python train.py --n_layer=9 --d_model=384 --n_head=6 --n_kv_head=6 --head_dim=64 --d_mlp=1024 --vocab_size=16384 --activation="reglu" --norm="layernorm" --norm_place="pre" --norm_eps=1e-06 --positions="rope" --rope_base=10000.0 --rope_fraction=0.25 --qk_norm=false --attn_scale=0.125 --bias="all" --tie_embeddings=true --parallel_block=true --init="normal" --init_std_qkv=0.0232 --init_std_o=0.00548 --init_std_up=0.0232 --init_std_down=0.00336 --optimizer="muon_variant" --lr=0.0121 --lr_mult_o=2.0 --lr_head=0.00923 --grad_clip=0.5 --warmup_steps=200 --schedule="wsd" --decay_fraction=0.84 --decay_shape="linear" --final_lr_fraction=0.02 --batch_tokens=65536 --seq_len=512 --doc_mask=true --train_tokens=483500000 --steps=7378 --dataset="wikipedia_en"
MLP neurons of a small language model. Each row is named by its layer, matrix (gate and up: input weights; down: output weights) and neuron, and shows model dimensions 128-255. Each number is 500 + 25 x the weight over its row's rms, rounded and kept within 0 to 999. Numbers have three digits each. A neuron's up and down rows have the sign that makes its largest values positive.
A block is one neuron, or neurons of one layer that tend to fire together. After each block is what it responds to, as a language model described it from the Wikipedia text at the highest values.

L3.gate43:450476509506483535518463519499508477497504518499501503550479486509465519500516451496509491509523563523479509471468518506536507512553535495489521474494494541509508486509488495512532497512484495447497464494535446452481508531524490506483503481472493546494440484543510491476481515542441479505486426515548499461502541495530493500485503523487501486531520538513511492487482460508534487472477
L3.up43:504487510517494494514478504549491485524465433502472529492556519507508470454447501473536525510463499489478526481529466512459491484480476487470505529519477497506520507510484524445488480506492518488476533517451480550512499507494509485507480479521488478532470504506471453537520464528500487485509525523533517464512490487473483506495528489500471514491513439465503540560518509479508462467519
L3.down43:485502518474481498529502477524511515520548488501531471513459510524501505523497509505504478520451522543487551473495467516488518480527487542499520495477505487518459485523493475493485535552499456507519502479537484495572475535491486515477518491486481489480476511491522481494513544438479477488539484463524543512448508482501505522481456485447485517494476517509469482508539507501456497516443
L3.gate185:506473537496516531538496485488469500482462526538514517493498504504503480520517524481510463497501495450503513498545484503463473495466491454519506496503522484446488472519474505471519503500497517497470533524487471476511495551526505497467517476513477490507521505495493468509498493494436456508466491509492455556492553492517508475480422449516486515468511502504491426512498459515505488456509
L3.up185:530519496502507511448450506508532539510465478472534489463466531483476495529499538547481488484521478503517512450476485535521509533458466516549483493502483443491471525521482475492533530528485541509522488468504469518492487529509518477474478479483485508470502530463528515508495514543514492529506476516500519500485520515502506499450522485469500500550531512519542470479464531539491485460514
L3.down185:461471501527455483514473501505520510505554463560471527519525454524495498495491546506485473512501496536459489511497491522488509506479506511474523508472505497476519441447506493515484529438500443474465489495482555506546511472516477504498525450512502502465495507493446471506503460530513494451503543513456534538501471503488507505521486498517475460518483518541521487500508500465502507510513
L3.gate315:455483498501468505521495502522487503508512512475497487527515498529507493493516454574562476496473525548485527500518490485493491520480495481512513492510501526530502523476489503455497482503518526535507510495516486467514498509489502537547505516511509473510522513514513503506540480502474496523477501452525522518464466485508461496491468508498481474516512456480559505520526502493480431535493
L3.up315:503480509481537487534492467499521521528498495496549469507537517530479482495556497496552543442497529506512518475502522467531488508516558524516492454512519553502484505516488499482529493545448506508494492535479539511460507511516516478506493476531514545488472527469506490480500446483480457562515508529491501495483522501540487546479506498473521442516501501488523470465551476446530524471496
L3.down315:548513480503496528522515456494541516482478503486476515492550506553512503462510495499476505513514511491480514469535466525510490461477529484494511496510502503499466509513501509509500539507492481534479488481539501487515459492511510490548502501527492489513470511509475532491514520470474521488517508485515527524469498476507514507482531481471490509477463506516514509499518494515498541497511
L3.gate998:461523483489530461519494509478528512469539507503473444496496494521530471538498480482444503533533518497483498479484512462490519475497461497472481496520518481472504514524488513476455514505497494495496524478513458497498498516526510484438498478480506513468492524553505533523499502521513527536482529520449498487496499484482524536470496497459426519501531508522503502482457491481513508478507
L3.up998:503493463499480509523505542488512503519503524485562512494479503539511523520521570507485506506470501489518492482556534521465520493502536490503513500537520502470516512500491506541496526509461496478504502472500466483492500537489502508537519486469509501521466461509493477520498536513496515510522470465507508490477498525482464520492493480480496494458500489501454465501458492548524532483512
L3.down998:497519488490478481497467495470507491515492514488511479488519492475469459488471518493457521509509529515498478508474490447468499526496455556506523501474489516508513471485515489487521494488479499506496489540494517472547522515492475535452515490521487532513504502451508499530518489481473499475539495507498525516494510483535521487485524530525493510491503473534520512466489498467481431486491
Prepositions, mostly "by", that open a new phrase after a comma, period or participle, as in "By 1928", "commissioned by", "released through", "according to".

L6.gate106:512493523476524502496534495513532514512548511474505484543447482483511523534529496511486484495505446498513472488505500488518493498532538519486464520477508533531487550488485472548497482477507523469502523551522488463519514501518514517491531481459521512474532458502501476509534485454459471538507484509480506485511534493521474503484522494530457543458530509505532517479467521476532533486453
L6.up106:497527547530516497479481532476497514481456495544513455497469501503488478506516483521508505494508516505529506516503531506451461517503479534497430490492489509501492505497492450503489493513552522489457526497468493480536557512516514487529533518536461462496497526528506481473491488472529454493529478481487539520493526489521499522475520495495480478435511485500488488509532456508472504479499
L6.down106:498507496455469461511508469488459533522490518507507467531503482490496500497489529531483461493489513480506504468502510494506525477569524469523494493492455537487501466512533529507497528531441466458491472482472484500496487477529535502515503479465548542515483527497505538484458505449490483499471493499495499516478530495485532477538512480494464501509507498494490477496428504525548561491455
Function words and punctuation just before an expected place name, such as of in Republic of, in after a commune or department, and commas or dashes joining places.

L6.gate523:481500508510503421513481510531496491527531474471451475530494522510487511540495502473476531507491495474519498471466496502511471517505517508514523500490472521479505522541471479531531495518524521520512511476529505435512503504516511491504506506502520491498531514500497490496515498527462492446501509494492444454487485478535478459454501476460526521504503518498581511461475435527481485522443
L6.up523:495529531554506476476554514517556474515451494500530502481491523588503488496493508533500537519475472500541526492492483498509450551496490526501515502496446524501487451527450513517466549494519532519494491457494482455522493507503515503475501487502524523499527455464481486503483480499463468480504487529526487495546507441520500471510539495497490490456491528558527500499473486492538458542487
L6.down523:501501519532482500483502502476475501477509491465522493507505504562507489508491485517457513487503534462500539497484462524520462474464551470529475522505452474554531470473517524483511489479524446510512543535529482476518521546514501508486545498456465494486537532517473524511485493547479555543489485519541478497472507542537433469545514535517481468503530497519541499474524485521481524508521
Words like before, to, at, after that link one step of a biography or narrative to the next, as in "attended Kilgore Junior College before transferring", "left Portico to launch".

L3.gate305:524506511505561491440497506518522489556510499526493480472476543528458483519534513518511550515546505458529452514530501500504438517519480524532434513494508502503454503504512483482502517453544533466477490453500502486532518494525494495479516503495502537516475457506461508496481516512530537532527518484485540452487477508498466553466494492484454494526542458518479518527495485498527461502518
L3.up305:509465521480556519538499478518501484484460486508493473509518481523438473490499506507480473469512482522481471506519509482461526516511483499503519470472518507494469511553499484470490491534447516497498517510547481512523498503507536481521464483472475506479483515494503509483516554476502515501477482522482506540510513461493548461421511482494502463483531450514547488502470491486476525502463
L3.down305:498474498485496567530524484500504503506486531493460500464469529522522521490526458535538478487506521466487494498517548461480520458521512509529508497510473478561489505513497481479551513542466512504493510499519462535521492493555495490489507537545498483446484534483523479529481474507538481520489508502500509509507528441515486470505512480496454494481477491529502514505521538483565512483486
L3.gate573:537444539540531498502500487471531497478499480481506480504485490456503503523501509459496494475501488513499482498465487543528494503530503493497492474514528472462523473503480500504516498501502532516517507490504516457511518462508550507506476527510501506480523514462512497523505496566542482501487508512518471472494522475489530476495499508471516505455485518487524458517528483530491504533508
L3.up573:512497469511468478534466514503517472472491533485470471491492474504458483504502498487478542598489495459490503499497510468508499512499475484505509507514493547488479547518528501480540490472466525465555457536504474508507483544492540558483465536494482507503476544508523523489529492494495526445507516471533495565514480495489466528504485490517544509520548487508490557453511510474558453505521
L3.down573:458509461511539500458516533497494479497527466543472532505478500488505504505475547462502514467549489491539512504524504545540529526531497498474479422524485547465499514490508523500487511510477539537482464527470493497532471556486500493497521466461541515507507499517504517457512513485503462517496541487507530465476517503494529486471544518496530530545507533476472520501472459524517480447498
L3.gate674:498536498481527515518509512498523522450553477470519451495506496551499530503510512481538511526446523504526497510459435493472541491493500478535460487488510498475505536527532511506537481487504469488532532499498517497508496521524486515493490485462506510524482511511509519533517534488512466521486527516504492504478515516561506490495527502525510518488516505477470472478540467508475474496536
L3.up674:513517476531523498497478492501519480491521571495537462483545533510496543533492505541477510489504500499496444437474541523525491540512487480449523494437480554482504534489475491443472496482472484479542480516511506465532513514457480492498509495489495512542503511497513486475528495513511504491436497483494444502509459530450549540504463455521512523483537461521525490505534468480505500469510
L3.down674:491474476498476527493494470494494514502488521482545481530523523508469477511476470507500524507544501454499517469522503480500509496503547535501505487484522488508465498568536503454506535454503507520504519540453482467488481489511483503478520519485515506461507483506505529490499468515454505495526509467502546471482550531514492491489483484478518512498513484531546510487474475472518481500467
L3.gate924:483514503488548473485450512494508542514494497472451506491492498501510502512495513506461523502458501469483472530516513509474527486508489499486513536493513532494523485508494515493474469492510487488503468500500518472527498524514500515502531496481526488516441528515524515465483519512537440507511532495505544479503511511521512512493510476471477496568539522502499570501459464557517489527498
L3.up924:530530488517522524496482512516521521514454484522475510489517512458492484513552513476455468466433496507495493527488493469508510518443480492538492555511548539483456496501466516471499514494473551469518494498496497462454477486475479501519480545472495501512497502499514519522488483498467500547467465498481511506491512464503462481443494508542504526483487479531463476490527543515476542510513
L3.down924:481502473512454499492506444450495513471494520481514515536522496489442475529488480502480494468501469470454495504512530500495512456522482513494528454449490496517521535576531491467475496520554553520512472480507516530503513477521468511515507501505517506503461517480476462444497481536514508472500513483495541486459479510509489519513494482539497482535487525480510520438479486500491522530485
Word-internal fragments directly following a one-letter opening piece of a split word or name, such as o-st(ensibly), n-eph(rology), O-m(aha), G-w(endolyne).

L4.gate119:514532491481536504506526489499492484483516478530461494493536479499531505460463519532461510484478458491515537464518478492496524448479511507497499507529521568499444485502492504546514508550475525503543526454516481466494507493469471520518501492508503513518506493446500482533524495493519457478489467509492467528518513470507517534486496492498558503457505485469483468524505500525510555491477
L4.up119:542509515554493522491487502526504541513478462518493522520491469506500503480499485475513540480464521487497456478477498529513477463477489454503481468507499526492486493465521507493477511508507494550532493496523504515517446519556470450476495462514488489490518515513516488527497491507541471480511489507507470492515495445448457538506474481445507546499555484519513516481520467537521525488471
L4.down119:525525548500538514471531517469505489515469496512515501504507497468493480482548515495478435502494524486514528491459481507482480504521553554468527481524472515504505536522477484464506488530526490519491511512492458496532489562567491514516494487529517525525539503534469502529474486462530515499523515493498492467509542520507525510515557478515507498513496479455512533504467502495519533496525
L4.gate426:485518504507496469522523515487539517477460477483501520512497478477514499467524457523465534456511534521525501497519458501497534482547490510497495500472492496501499522511480520479509522482504505528502544515466501527518498460517536473451474483484480550512549483479507489484497461492472454527496541512484455491469526488481515466556506532456511542501504437507460477490467485493506492478475
L4.up426:506446493479509502496511521521479468493452429511502489476511496465461487488472498522510482446511498465547531489461497493504537485472510513565536541503476475531557492507503505540532507547507489513509466494489482492476448474459448509505466473488474489484510502451472500476488513529544487511470527451492490505561564516530544502468525501489506528505500536497505523496501528518527494516494
L4.down426:555504484524592516542485532463524511481499498492496483462459485498540466461474493528512501535529481502511500510465483527512483484520503490480498487486489487505483556483477506515500483543499489491516490536466473514506465479502504490469510492508535546478499459496557508542487493539499525528485508533494464468517510456478501467536501487486503502520530518485515494510515490511468492496527
L4.gate439:486508448495507489490537493488489471529469441503494484508483451486516502476492478492438521462516483536533479503471463501480479515513490475499525543450538523567465517490509498529474508498509520558526515505457483498542479492475521520477503482500543498481466471495492476506534489467491512502493479507524514527467516504499458517506512506502504501494537478491461532496513497536503531485530
L4.up439:503539526510479552462471489521482504514521478536482486475472488488521522530514515513499484488515495510462487522489493518502481447500499523530502515508462479541507561441529473526525485493555507588499510512471524497531508517517471500515461479479514518467554514476528547480523556520487486517506501489516504490462541464466525505480555508484495530490487505522508508502483513491491486518498
L4.down439:531527547498490475490466505527468501511482513502484486517523493475541530469481520488460462529506521491508510460503499520483481497568516509475512484481455500503492496526525508494488474491523496540564507489491504513505490513484491469480491477528523488482478478469480468525511496468483464504539456491488481503497493504503531528485543470494504500506482514455480480504509518527488498470469
L4.gate524:536495526479536509541524479455514523479484519466460510508468485508503493481499493432482510495449538549525498461510493499496502504486514490506504526506463556520507459526505523478523506532465466530480521528482503505489494511492464538460506510533441512488518473498473524480488488541509525515477511473542517498496510512506514519486532512465491549501474514512490521458487468501539488497495
L4.up524:548498519499545541534501503482489497498508440515471489522495508468520538485444485522502519430520474497497492504466491485528540503456495462484504521473503518518507505520516543485488478488518485498499495536510487542521501521488492497506513457482491516491475443544523434482496515502504488504510502506501536515519533499509515531462523463452502515537506481505493487503501489525499511494479
L4.down524:472511504498483480493511483503511524526484538480493502527447518512525509469482482525443516549509524488504480501492509497484491477497520513482533512465495486534502498489513499516532451497496496472519490511530482517487519518515505500503439485499484514463544542504508499499492503473484509496476537486468467457504527540493418499506493493478539499519535474444523483509514509498493498498508
Mainly the comma right after a city or town name, before its state or country (Ogden, Utah; Dallas, Texas); also "in" before place names and pieces of multi-word place names (New York, Canberra).

L4.gate227:533549507497525534514513492525544485514507496484505489499462498478522476456516459460506531494536515508437498526471423507496511518494533474508450522494543494500496510446520455510457469505516484531497525465514521443531525472480506468494501516529534522508475497471495444500476539552517523521454514477503507532473555481491502535495530488499527462524499489544505494489495498464543474465520
L4.up227:504487504481518466474504492479503536485501501479537485450526508511473499498504548468505495516520495510523480477548494490513499515523512511556551519492484548485494534551498478494503506504494486494422457523486527512467529530489526495487500518459524461519509492498544526493486557526500500501546511518472539511481456554484480509518462468499502497531501506499541514544475485495533471467477
L4.down227:464493482520505472495522474494499473489488458533517492489500551505531466463474486490491509477461529517517482483506500552485490507473566478515536503521504492491497515524528483517508483488515515522525501457495491522512471487524478482492512461453537488531515517499478546525516495493476516513494466527523502482498471512521456545518518504493487503491509539502533504521507498495501465486516
L4.gate273:533509463470520522495533492501497500512486498528542542505496474455511542458510509497483506493532485496459489532482546492476463498501490496523492455492498525515471521494495488467547482516454493495537510517508482448517514496514500458502465523481454500490481528472488493546496491487469571528520488501521490496429448491478509518489487492510485494483513523475516524476495554469545513515502
L4.up273:500500460493467479474483536512520488502511480516482471514461510516509529527430553462523508506512494473437516475492557486477495499555493577470516471511519470452516502528485488496512489484515489467510512514494476493502537550481517540494489485491509477482500490505481454522454508513520542497489481517467501497468497506528490566492533541492492513470463497454439498462483485474479469486497
L4.down273:542514483516509513539541491535498568520489485534514544457520532473503503485467497519473467519518530482526487526511505499489512514525504497511479463514505569518516574521548486512541511514458520532506525413510487497543518514508489465488521512499461526492528485469471489508500506516483487516481515511502419483493532485546505476494470557511513521525516523463522492478514542505511486504497
L4.gate487:549500525482478488443524496508487504538551487471530512477515491518540520489522486507561464504512519517437542542527451497520468497511533487533512527468507511486530459521479475461481494496527551489453512474491521531506515474498461500453467506484459469494504496487519530511491480462544527503513505498490481454515507461490470512490523466450488468514486490502505487492522522498519520508472
L4.up487:514499530492506481499536485477506518502512454504541514435510530552552488515478488512511507536496502511508462505508483549531495524524489544502468535448504494457506414513515457489517498497518480474476506476477539526503525495512492539530494513490506464523512524428506517500474523476471527478512502489479500491465520491516483516488511483503461500519524489508531516484544479505497494508558
L4.down487:493522513492480485500503527517496541512529487506510482485501506503578545496487479524492468478459455546509505468485535518521462516512496509438545542502492474519458483550480502506520508527450514517436494488524463467491442524541466484523448496482477495495514444467550516478481449490527469473513510464491507496515468503515514496486508477504504505481476485501482525496525495517491498505474
L4.gate504:498482498499524532583477480538506493493458535504525485481511455477499514500476486521505469512504524520485480501502484512541489480509489544517503560506506468484505521475506459514502541476523540504506511537472464478504471506487523524524507460504544482539470463492493497492487516531527506462475491494482510497491484521499480509521511517509504503474510513494475548494510444534512482514508
L4.up504:457536517457488490507478537482477500546504485446474462471506484523483506449508509515503511532501527532518494499510507558488519536519493572541499511517511488500473516467505477485478479478459527496507494494511419474494493454488478510496465522516533476478510492452518474529497512492512504510442545515515526515441483492496516489469494500522512507493519493497458520483528493509546499506519
L4.down504:469535525477493499497516501494471530485484497476486518476481461519481500528481522497463490491523488512526473507513472516475488519505479533463511526495477514520487514527499527470463503490558489498511485499527501446507500506546519460514469504532560492503495508509494480487516514547511508502493494510491486533474530522525501520466509483497499500492479521499495488460499509528508491499469
Short word-piece tokens inside a word split into several pieces, often rare names or foreign words, such as Pre-j-udice, Dragsf-j-ärd, Dep-ot.

L6.gate787:511517498447486524479501475516487492480470501431494513492462525527545495489517506456500506507547480484493488475503480493512506493568481491486525512514466526486459535538500495515492480471540547512493523474497471482470460521434497522506505475487563484497501507495517451549550487539495490567476571487495536463532479479487514496527442467495485489487472493522540548492499480535482517499530
L6.up787:503493498477494502504488491495515498501496471526511541508507503534515506535494535462556504528471520473522507443537461484528504474471511528536483504479519507500522430485507457500499499466494519487500478481484504500486472484506504514523517499543461531476479509471472516528455512501515483507501502488503516469531479514536486520503516473476496519476571503551480487477539495512494496515447
L6.down787:475522497505443505488529502492475549508515507514517480496455519502509524542522538466507500488502526514529545562484509514528491491543491510450508472479470519475477470502468507520484536505486504471528507464512532515528484519535520511540468497482492542509496553471491534464487551488522532491485495560517507506494491508516496458508500500499448507474482519486475460501505490522450489516506
Short word pieces in the middle of a long word split into several tokens, such as bi-oph-ysics, petro-le-um, endot-hel-ial, plenip-ot-entiary.

L3.gate176:477497514509487517524448466506466530444490493546475563500485515535454516550468497500466527514475486542461502454527478447510492510484484480531520482479490496469472522503495479498479495530491493472496543523502518441520502496502474473519502499521498525479500506507517504498477485511468473511493501489468492501493483495538508461501507527524523496514472486514456513542522510477454483493517
L3.up176:477472485477521542545484520520510521473497467512489566503486497511478505508535501536492504475488477489499542476522471492484456483459522466500500488498452518446495494512513504518514504473501525519510544478500520452528495473531487480474500490509474469498507493538516537514488515531524460483496474483478503488538496491501518502456484500535532487482492537505491512492521466454506464527538
L3.down176:566479501492482481502504482465503457475508500493509505466477493467519504452520518522519488497493541497517523508468465494529465502526464494550501461476496482503525522522522478543480491511492512515462483476496520547488485484470530494492505495496482530515516515500507521505522547467528466510527503490490474539470501504527518499504517455495475527477530501527488446495496488516489518487465
L3.gate285:501504519495509540525491506501472452439523475488456534482455475531479502475498543506501516434475509500475531524447487455513478569527481485524457494469473503520540502473554455512518483505521527509516578490501484519473505507490500514511487470510464519502470470499493488527468510503495461479473535541481505504489516534525491541521474493478486518542517493490469481519543457487535510518514
L3.up285:543467488516541515490444536497466498448529563493506517492447448534540486474540466496519551475538493481511510488505484502496466538534492493502473522483478472536473478512497494397522497542498516559506519508485486521497493504483494505496487512508507498495501483467456491505527484460510465494499538506493482506489512521450509468510497489485500543504517515482496511544510529500472518521537
L3.down285:496477501560493493511479487484501507531483514586489462519518480508513521439513496488495527504535492504532524512496511511442509498492549555480458516487522492485474501488497490532507496508514505497497503507475494476471480484564458493491523503507508477485534471489519491513476524486541526479495463478490477513494466524476478485511522444515500526485495488517518521471481483496483544493508
L3.gate491:495495553477495519548511513502513520483454476517493507501506483506522506445498521509480480493502471498515496519523491520503489517530511463451468515512457496517461458477476520485567460510490512501523515532503543497520462516488468517508533503499520503550473496519523478518522513494534488547493508470480488505469541507464480516512514536488494474475532497496464519513538515556467507508501
L3.up491:456485517495521514489575475531501511454496518493476487476503483494503467541489480462476510490492482493456503438456500499473500522481550510519471525513475507515508497470485484507498500467481506509516513540513472561537496464500490519526495528504495527475509508507471511479501494497513475477473506483508451561487488487532460487488515453465479460533516512524492535533475486505499522471469
L3.down491:514485481489515510474503518478515492519478527516480506474513516485506527481488500529479509483491502552551506481541517532474512472481478516496477476519529461562542520490514474502567475487461516541507462505481477477509487526563526467505501542497480514489542471493507517520502494516498467491469490536454486505534536520506557473517518511475486502476549491445476532519524486537488540472502
L3.gate845:556462495521502497511533516500515510521524480455477510482515486506489496534522495526479528467467516487493475487502462501543452523505533518557537474463500489496500492529476501498482497495490520534508540466503467493539501467507480501482528511561510481512461516521495496536494519506518495467493488508516477496469518516471464479525521515455518514480478540461459466515499465491514489491503
L3.up845:511521480551476502525484505537505496463438497483503518487475474490421505505472455495477535479524495487492510437499450517480493513485492525492509526534477481486446507469497512480472532517526532511474511544507487462513452518510498515523494528503509528501463502511431478518513534484523484467464510481505505542514490495495518510501511453502529516522530464505511531490502475542501497493500
L3.down845:474509520496471508490530507510515511524502504516533517480463477495527521492491509492518531489519541525465471506501520493472500471511473494471475493502500481507475517462539538485529519529513501518498483526503504550514481512497492506520533524490537490498528522468468482505472521482520435530509461510457459461491511488546454503497553524520514513511512500522512508491497499479474487489507
Commas, and sometimes "and", "in" or "(", right after a proper name, mostly a town before its state or country, e.g. Dallas, Texas.